Weights of a small transformer language model.
Architecture: rotary positions, tied embeddings.
Training: a variant of Muon for these matrices, 284M tokens.
MLP neurons of a small language model. Each row is named by its layer, matrix (down: output weights) and neuron, and shows model dimensions 0-159. Each number is 128 + 24 x the weight over its row's rms, rounded and kept within 0 to 255. Numbers have three digits each. A neuron's up and down rows have the sign that makes its largest values positive.
After each neuron's rows is what it responds to, as a language model described it from the Wikipedia text at the highest values.

L3.down195:063111154090134094100125142182160157100140080123110187127149131135102119108159118171156115137110116148094097118115151155140136141150107125105108159104124182136115101158135122122194162127164104119114066148112163153155116116121162103125097110160140139107141135127137160089109114127127128107107152142123180126125108123139159079126111117106158139122137135097142156111123148131111106132102126138109152115101134092169128133134112138128161133133113072104125103146096152133129105133127096
Responds to: Pronoun "it" and split-word syllables. Fires on subject pronoun "it" (also "this", "she"), and on mid-word syllables after a prefix piece, e.g. de-la-yed, f-la-vor, de-lo-calized.

L3.down92:134154112130129141094123132157121129129105137115175111145110128157122106157094132137166145139159112113116116113094092156115128078163106079115123158123166093134111108105129126125120133153142124107196113121151115128140116119169123134179114163171156138131154120126138098136111088122133139108165126109109107114175168113150131113177122110078103136139111113152116159054073132079138102127128086132150120147101110136105127141121124107118153138071146130125172132104125122121154116147154098
Responds to: Mid-word subword fragments. Short word-piece tokens inside a longer word split into pieces, like or in govern-or, us in Ven-us, ur in pert-ur-bation, ity.

L5.down184:179117148129111127103117114178134133152128109143147123113123100118135120163089128121082150114120092147129083153145105097145132102100103112125082126146148129110119120115128143097128157120149096111166157158155113111079083101103118101126124081129090142147108137133174154108148120140165147172131164114125101086093122144152132111166167112113077132120088123156172125092138106138084115102153151146138133120105147160154103119128163154097129121111132090090122147161162088115126146138128131
Responds to: Mid-word h-fragments. Word-internal fragments right after a split-off first letter, especially h, hi and ho, as in T-his, R-hinogobius, T-homas, W-hite, Z-hèn.

L3.down241:151133149147114136105117145120062122120160110135110125109132201108122145115137128116128122165149133120119129093158171121095119117098131120113088107155093126105119108127123134118106148113146116088087125159101071101128133155124130131118106142170121131118121120173167086128155142084131137105183088111076116161145132136131102138133112064109111126146159109155120168128128167107075143146125121149150125163136075130124168143135119147125139134117109086131150147105134138168099136097143151
Responds to: Word pieces, countries, against. Fires on mid-word pieces like fe in wildlife or imperfect, on country names (States, England, Canada), on country-code letters in sports tables, and on against.

L5.down192:149187119112132142115153141157108158115132116142186149180130147120097144124129164115121106135134108136146103096158147110149172148159134122148099159139125140142080129126152097141137151116148151146140133124136166119124145100106110103153122135100095114136121121097090162122152132138128136121056107080134125137089091147124171094114170122112104133122131131106122147150166127134130112125122136087150104166114106133100168142069150132157131142182136173136129127165104116093092142154140172
Responds to: Mid-word subword fragments. Fires on the second or third piece of a word split into fragments, especially after "p"/"pro": pro-fe-ssor, p-ri-vate, p-op-ular, arti-c-led.

L10.down62:113135149138118171147134130142082138106108142179080153139162152165138145119102143157110137132100129134117128101115150128142131116158109163124092102116175107156140122145113112144177122139119103118079112154166099154074178143144120117102152170092116165134110135125186118145161132128182091117144162150112081133092104094129107162125121129150116173143152131129140143081162139118118117109131120125136137092181144144136171120123125132141144120147091158138098137096132111125121149114105145
Responds to: Place-name completions. Final tokens that complete country, place, or nationality names, such as United States, Po-land, Egy-pt, Pers-ian, and "the world"; also coordinate digits and stray commas.

L5.down195:063080126132164137172109144126142105114129120121133126069094095129153110123081155121150144112159115116154111140157131156117151098152124107129112100152140141123159113144087096061089128089123121141157133126120145171138124139148078120150099088094081129140159173151134120102132124099151149141126133104088169136155122098147132130156150162120082099107137114151122134144147115121147133136114142130118115104114132137146138109161080133174086133110119160156104119092141137122118119153117095
Responds to: Section heading closers. Closing equals-sign markers of wiki section headings (==History==, ===Factorial===) and the line break after = Title = article headings.

L3.down152:109144117136130152118142143158156139131129120112157121144128144117123147115110137087122157132117109132096143191145118116135146118145159154094156133127139102149097144100099146129140143120140145103117128072121176122138123155083159144179183144108105158141172104152155129125130119159118179136110112117102117146100132116131161075133148134138106124080091124089149163128121142143126125098108108112137119149088127137181117071159163121162136129138191159110153184129132137124153166138156140
Responds to: Mid-word suffix fragments. Word-piece continuations completing a word split across tokens, mainly verb endings like found-ed, do-es, and inner pieces like Inst-it-ute, in-s-pired.

L10.down0:146143133086121150144128182130118172122144107082112145137095112098122076109097107140119127131111135109135170157105140110138112135109119160119120127146073106134164095098081151139127158111156125165129133154127135119158115173107113188072107107126069116127154134142110120110135126108118163159156126140083144100133136127133168147161141169127117103097140138155144113101127084122126135101091122151123154120131125111088114102117131077093156086166136103108151113131096138118157151118139122
Responds to: Early fragments in split words. Short word-piece tokens (often vowel pieces like i, ed, ic) directly after the first letter of a split proper name or word, e.g. G-i-ulia, P-ed-ro, m-ic-robial.

L3.down273:124138144142131091158140156077118127143118106152140131132120179147100118119113155165165150109133111136119067131112121163114122135127171120133127142140142130097143131160129119151129151120104140168145158129170121174113150110146125149088165145082125128132129129131135160127139133095148107109085099117170182171113141125146139131135068136117094144123148134112098130100145125123148172123125145108171118113168084148156135062147095142127103093110131187103120123101131157127126080092124119
Responds to: Post-noun auxiliaries and quantifiers. Function words right after a noun phrase, mostly auxiliaries (had, were, have) and quantifiers (all, both, first, only), plus word fragments like the all in allies.

L10.down154:117173108113163119144113134137129098129100149128164119168117090110106148123178095137136102071151123128100103124142138084098092167146115137110163159110140132125124128112144154162137145136136150132148123124098102092186107194138122131125108120171139102094139096137139140131108143147156111105110110158125122093118127140130085109125138127093188172108134143137107089129131116098134137105120140141138122143111098104142163118127102121159088144144156089133102085135125160064167102123111103
Responds to: Auxiliary verbs and contractions. Auxiliary and modal verbs and contraction endings where a verb phrase continues, like 'd, 's, had, have, would, plus some word-final suffixes (-ly, -y, -es).

L10.down78:107153112143118148156148122135134115170085105144129078141150182111119127140111153133144112141156065110089140144140094107104138094123146084113108129158155108123131100136131116133127097150127179106111145162151131110118114075159106135103077085114123175139136177115173137101120126131122137125100100130164135122094137130142144185125114134129141097122153139090109151137103096130151116154103103122100088115080081168121109110156112129112108137143112145179145137128119151120138124142084128
Responds to: Mid-word stems, pronoun it. Middle pieces of split words that a suffix will follow (im-port-ant, ab-und-ant, signif-ic-ant, In addition), plus subject pronouns "it" and "which".

L3.down81:144113157125111126135130164132130074094142132178126146142141177136131208111116110113144134160115110130101115115131120120179150119157102113067128142154113129145118121172086124152167121135127122150106120116122112123130092122114161154152122160140122159082118123134156147151136183133152136149143153129109142102181118180141135106116143132123138184140141095148129141087106096130149144110122149129091141124171070079131142140153132169126109094097147155106137118099139128131114101142120124
Responds to: Section heading closers. Closing equals-sign markers (==, ===) that end wiki section headings such as History, Career, District 8, plus the line break after top-level = Title = lines.

L10.down141:149136081099116142146121129138116116125129164098090114134132133116100136091113102117142175107121124111103102171151109137086155146140145179106089172113146115142156095111175107101138146129134078111147140116160163133147118091114148162149130146106130181141130137096139133153155147096131114158156141131151124132125076151113156104119145161149102106130125150113118086108148101171127130102132080168162114159129105118127158107156108110129153119124116097096108111131092115114121094116097194
Responds to: Heading-closing markup. Closing tokens of Wikipedia markup lines: the == or === ending section headings, the newline after a = Title = article header, and table separator dashes.

L5.down98:131146077124146106070134135129109139147143137124129148122188142126155147149110081108140151138160170164141084156161107110106084124114100116157144110097145124134101114094139127101143137129136128127163128092129148121128136136127119150094138139126143118102139085089130142144147108120159094139123124125104101150102090120121141134162156127080105146150177118137144083138116090158159149157123114150137132077101153170139161093142175127115128139088128157119142121119153048101140130109148136
Responds to: Mid-word fragments and slashes. Word-internal pieces like ra, tro, act inside longer words (Israel, destroyed, controversial); slashes in IPA openers, N/A, +/− cells; ice.

L3.down181:100158136172113106113156145085100107092095110156093111127144143124153166130125172079087097129123106120132151129149132098090110098108137112118145150091132160152142131113108170113110189115113137100130132129099141140121144075112129144123096118162118111139147136133148129140160171121150149181131119121139108142149153102161114124169156156117140134131144125114122137170122101146108153106096140173138160080096153092159078124137112123152154088122134115109136108148125145146167128088114168
Responds to: Mid-word syllable fragments. Short vowel-bearing fragments split off inside a word, often foreign names or diacritic letters after one consonant, as in K-ra-uss, Gluk-ho-v, Cr-ü-e, KS-A.

L3.down59:130154109105131129103112116124152148134134114091132069144133096116112111103112151106148103134147166155143132155065134123112105140139131115108165123170102106123089110077106148139123133123143135126092090146118107147147146094168147132119099127139117129143096116101152128139108080077165143093104147125175145136058107144109112124150111147139080138145123155098129147121125094155128136166164098086151105077118111100150127143102125147130108133112146137124159117172163143151127129165108167
Responds to: Mid-word fragments after short starts. Short word pieces that continue a word begun by a brief first piece, often in names, such as An|ne, d|ri|vers, ra|dio, PA|V|N.

L3.down227:175120099121079150112117113156140136161110161124137133167140159076143137105148104114138133069158111174143107132119178130127115146123131146142128136167065130096115153151118121154073113172120127162094133118132085115093133148120098108121150144097154131108106123130136146103162118104114166126112111121155140157097122119076121106166162149126150143131112118144133091101155086114126171154117141139165108108146123113102128102108173133149130110137155160153123094087093105135150126132136145
Responds to: Word fragments and slash separators. Word-internal pieces after qu (qual in qualification, ant in quantity, quantum), and " /" separators in football career tables (Team / Apps / Gls) and coordinates.

L3.down268:144128192138133184074098100111160105099125071119154149173129145156117148106165101140158136134150108126080113157132120113161158123139157108133108132115113152141118146123160127133122085107132106133180150150134142168133106119160129154122113102155140117090137155126146144110136150086157153132081119142131177124133121066172120101116113127163080111155116102148132142084092146125113119121180158142132142122133118091146103161131122137127120138085107126135159138106145128127103130116111136
Responds to: Table row line breaks. Line breaks ending a markdown table's header separator or row (e.g. |---|---|), mostly in sports and chart tables; rarely mid-word pieces like E-m-ma, n-ine.

L10.down274:113122160132117151176132112180136129138137091184096108090141148100134142142103099161125128117126112156114107145123096203123118132104130157125112107133098146135141140109090138107151112120123129095089137160165135161121087083130121117109118125117140142150131131138117105132126141107090131163087127126087157165133098120091166171110136125090114114115118086115163142135178124148126082157090133150117128147116132140143155142139122128103137118100110098094092133163130161154171088099085129
Responds to: Split verb endings. Inflectional suffixes split off from a verb stem, mostly past-tense or participle -ed, also -ing and -tten, in biography and history prose, e.g. merg-ed, enroll-ed, wri-tten, usually followed by in, by, to, or as.

L10.down194:090089191180146154153141146106110144116130114096130085081147159100150151113151140155113127097131109103127130155092124101129105181109106142134121122121143124127123169113144095160103112128129146155115108131117103095162134150155148129112085125099112117092130140123161152107097128142167127125157132149211110147108135123138100108128135115087113127101130122122103138145169081127154116136073148116165149097145133107078121098114141110144134175096120103132135140130137119100102129130086147
Responds to: Mid-word name fragments. Middle word-pieces inside words split into several tokens, strongest on "ex" in Alex/Alexander/Alexandria, also "par" in department, "min" in dominant/minister, "ig" in Raleigh.

L5.down246:105157096152105143112087111126145109128097148162130142145095125077105111110139133129125114118101165113146097076129109159105143171115134118099121138132198112089105130164122093116157148120125117119109146147122178105126141145102145126125174124131124171127119156141114136126126103153154154093151153165148080094147130123144101135120127130142151133078134129117095152102133134116122116119165100112141112157158084179149133096142150146088135123126088140115163120156111129072148083159096134
Responds to: Biography-opening copula. Mainly is/was/were right after a name and its parenthetical birth dates in Wikipedia lead sentences; weaker on mid-word pieces (Pen-s-ke, man-age-ment) and table separators like / and |.

L5.down261:193085105111111120127076123150138145121144158129141136094154117114153118100115111117133150093129128140079130141161105115081143139136076114156137174115133142149161128145118160140145139128103092123125118161135156132119147136098160145104111118160133139139101160179123128111095114119167159181122165077098095156096127084163131134174109145134077132098152147141127132156107141119100128127111148122155143141121139139136119164134143113100077180136119156141115134114140113104127075114146114
Responds to: Line breaks ending header lines. Line breaks ending a header, caption or table-separator line in Wikipedia infoboxes and tables (e.g. "chronology", "|---|---|"), plus "w" inside names like Antwerp, Gerwen.

L10.down184:105164139134155133142124139132154128101074132139116172104149110149164120137116141109124137107109109130148115163170161131115129108106121142096090105128156157131122109118124109118185093103116099078113101091124092083141118096085084091129175170112072146163151132141133096122095102119137148107129115123105111089143137125147145140130125129161105113168109128136151120152134116152104096085091115128144120152150106131161158165141141155155122126095121130117086134121162134118114118131182180
Responds to: Mid-word subword fragments. Short interior pieces of words split oddly, such as ra in penetrating, fu in refusing, and ú in Fúquene, plus _ after \sum in LaTeX.